{
  "num_attention_heads": 3,
  "rope_fraction": 1.0,
  "init": "normal",
  "init_std_qkv": 0.0158,
  "beta2": 0.95,
  "weight_decay": 0.062,
  "warmup_steps": 353,
  "final_lr_fraction": 0.0,
  "batch_tokens": 16384,
  "doc_mask": true,
  "dataset": "wikipedia_en"
}
MLP neurons of a small language model. Each row is named by its layer, matrix (down: output weights) and neuron, and shows model dimensions 80-175. Each number is 128 + 32 x the weight over its row's rms, rounded and kept within 0 to 255. Numbers have three digits each. A neuron's up and down rows have the sign that makes its largest values positive.
After each neuron's rows, "fires before" lists the tokens most often just after its 100 highest values on Wikipedia text that the model never trained on.

L5.down29:070091150143165150116173053170155097175113187118102151156157181115171091117180133104136131145087156160139123162142179113102187130129184172178093145138188137105129153097123158138135119075116097091146143100076179118133103144114117102103156135124097142127083144106106093148153128151088048103
fires before: "ic", "is", " |"

L4.down159:109205149110144124034083120185116140101160160114093127086156104089170140149135160110108164130110126166123109089117096151121107131139144132138074108156169077157092104123127138122204070124095093132131138153077114139113099083199136135160111214109141178121124129139109125187176200169177117106
fires before: "\n", "==", "I", "S", "==="

L4.down157:147057100150138147140118115159122204126128131120076042132081151143084151140104134127131157142120124148170178109162113148149139133160115104131125155089121166163100125145096149144092132165179082153161101084106096106167140157091101118131076074127156146186118105176132147223171080097159139071
fires before: " 1", "w", " 2", " 19", "ro", "ab"

L4.down339:133113152084061112111139184090150156121150101101205150100123182104113069096185127101133139118161122116109132152134162156145127083118109146075139103170110096112149112089113109128126087116136112166160125152082153193126144135139150122095162124143077127111130116046130099107136101155080209100
fires before: "at", "es", " ", "\n", "res"

L5.down148:155125080150191111083134108163130098105052095063181119158106134153085147146130111117136077116073127142078097111169110138142164085134116148137070084127090184136160172056088117122206113123100133157137126085172173167154153135140123140101087146094152116141130135144088114042147123079144070151
fires before: ".", "S", "K", "t", "p"

L5.down486:165115119185142107119153128153111169117094117100138107157157178126096108153056065060137096173135146108073065125146115141107113162117147091156102157110153141145085151128099138139106111090209125137089071169131131141145124155110088150116075138099147158134114157134098052104113187135146112213
fires before: "n", " the", "est", "v"

L5.down271:134132144090070136066148126120124131221167180166103151123167062150157112153129086151126161121086161151102122104104171157126174119159118137126135193110145083123103167153102153139096106164115140172135169074159108134104159102123144121151149099135156129049144106076147094122124182163131048108
fires before: "ic", "ter", "f", "a"

L4.down42:176093177136112106123089128096171152103166137131072150057115072173093139120125111090143163142144161109103130117138111153143116124173206088156158079101131128137134146124123092092124118068050117137130156107091151194141132126169100192136109084162108131177078148137077152072126164114139117118
fires before: "k", ".", "ot", "b", " s", "es"

L5.down22:197171138097193105194135087150112115153177081095081119071151115173120160130107138141101106099091145117122137151102129123099152172093131102144149104111133204156125194124150182196126195133116122123085149130059086131154099134109155143126128159115066085114089124105037179142187161166135134148
fires before: " the", ",", " he", " a", " it", " his"

L5.down323:099055151096149169189120079157122124160136097198196141083165117114152163109124064121142102101165156093101137093116157089141106076136141154101102129079123093098111108115118105143141135086177166155124110155109122129112131136123140083150155162128078116140142124119115131169074157133174110154
fires before: "o", "le", "er", "l", "k", "om"

L4.down151:145109068093128099109151099102099096108131119114124138148072160096146197121119106164121136104102118145190046190156129158149140153129092135167117109119205139120092133138104142106113158125176064142104124118103130165190156145164167098117154104109136082136086119098110100157116097147134128153
fires before: " the", "t", "l", " E"

L4.down57:129074169129134178158138144077133158110106143134159146140133091140071088111100115094104110100135155126124107086158126100180123142098175127099151093145153129069089130083106183040097201173119138121127077087160101127097130089203161195204081149109055140129139121152104151154114076169162124109
fires before: "ic", "her", "f", " the", "t", "ct"

L4.down212:088130144120086113117107146139142119084143146136131167153124116148142099154176178127209105099152157116100109117153125136136157113147154153112075158140137118121116174200083130179088129197152140129137139124105108159172124024123117126141089140101126131120071085179141117119164168078077118192
fires before: "ag", "ed", "es", "end", "b"

L4.down265:102169062081066157071174134128179115131083178151071135138107144110132103137058130121111089141111127160149110202144158079142134175075127132165178140183138156154168158107073152128088164153110231102138106106088139113106067132157148143120116171160175163130118112072074145146091164131094097129
fires before: "o", "c", " 19", "ers", " 201", " 202"

L5.down152:147106117173087101135139161143125147128116163111109097131128080136069142091189116091124158124147150147082113154092118151120164157134144121125095127122054173109138120128177148065153192111182122186119130142120129081146166067101181099136084059165101146137121058103074110118165139098076101191
fires before: "m", "d", "w", "ro", "le", "ver"

L4.down213:138111191142188141099091133091148088107150090113153109089111152085099106110175113118129061121190103171079107132121130112117054131188142107104141133141105098101098079135085072179157152117125153124132101192178130099142182156142131150093108152149110136124162128122084163075153161119093049182
fires before: "as", "t", "ct", "in", "c", "p"

L5.down206:124177133162130079110111161192147180131117173101133162109093149116144092105072119152214062103127091111156132133113181065155144096129082089148132110172115114129120186152222123158101133154175113149081139136078074097105142076161101164141177088087104162138104103098087139151122149059165093156
fires before: "is", "l", "id", "art", "r", "end"

L4.down200:131192121153156056183105156146139142117113099137154095131155132131124101153149074062086151141131154116154152164135109136078105098117156123138110150099159131133147175169107150110100160142123185088067155126170112136122098154056116176154119120134160111203115088177135126198129137136161182048
fires before: ")", " (", "i", "t", "im", "q"

L5.down128:161164107098119109148131089129157053085075137137093094130132122128190138143123185165169138107150180125116107156133092140128110144155125093151109137167065125150075167178155094104157179163067096086103099165164107098170145157131151111126124144109164191097095107195146154108159074070069163103
fires before: "k", "ary", "ion", "i", " |", "ia"

L5.down120:107105130144105115125140127104143139169088096157103130076090161218123111115090106162127063133151128119178160024120100097119141148121112170157134096115091062121137118086147146104099146114155166106094175148143186081133165201130136126111107085116122106180104097114187108112111109160134155119
fires before: "s", "k", "l", " 1", "y", "il"

L5.down146:165154206145152122139115149130117126070137091155097141117105157111164187101146123161111099125085140192092161095097167155120093122154145111117117125081161184149176083147110105105116141166129068100141135117141152126150094158111151152129169066137199135144157136094107091165161122088133111094
fires before: "ul", "ion", "r", "re"

L5.down142:087139136138099153109108095044095081104146116109132125086089170114100126179113158170134143150159051178153100129077093141097142096104130103150087135132173122139137150106102115144110049077111144133152154131107151100124141155150116148116161174129156119195147133136131171171153117116085122091
fires before: "-", "\n", "ul", "h", "am"

L5.down251:092193074118176147106135193104116112119100121157115138127145086225128132130111120101093126106125170155132088152137095115128155136169150110076152141080113132128127148156151141081134108131109085105122110148171152128097141147117144117106143105099132134143138122171132178182079106161119111080
fires before: "ul", "ion", "d", "v", "res", "im"

L5.down400:141061113134161153133147109108125133179145118124189102088163169079140089128189121162157106102116111105139137178152147106144059131119109103129130120125148152089177161068140137058146144131086099106130141089127167027134186140075121164150118052152084121119125107164181128119137171080127101164
fires before: "l", "ed", "o", "an", "ent"

L5.down184:187156162124182137148124131064164121155148159119138078093145178144063147157088164140133118133099163177113095108144132140174128137164142097135155120050158103148124127103131091150095084099088121204163123100146120077131086139089112158117133135149166171177146140145097152100108078140103144158
fires before: "ay", "{", "d", "c", " |", "n"

L5.down227:170171131143179110149151121082140127164096084141146144094152100145130102125125090092077129132155139145174151127163121063071103135111082119164138128086219105110111187172127141113059116144122121122173150127162142086109149179129155194098090136101188152091105148114153114103120172220126126093
fires before: "t", "on", "ent", "n", "c", "id"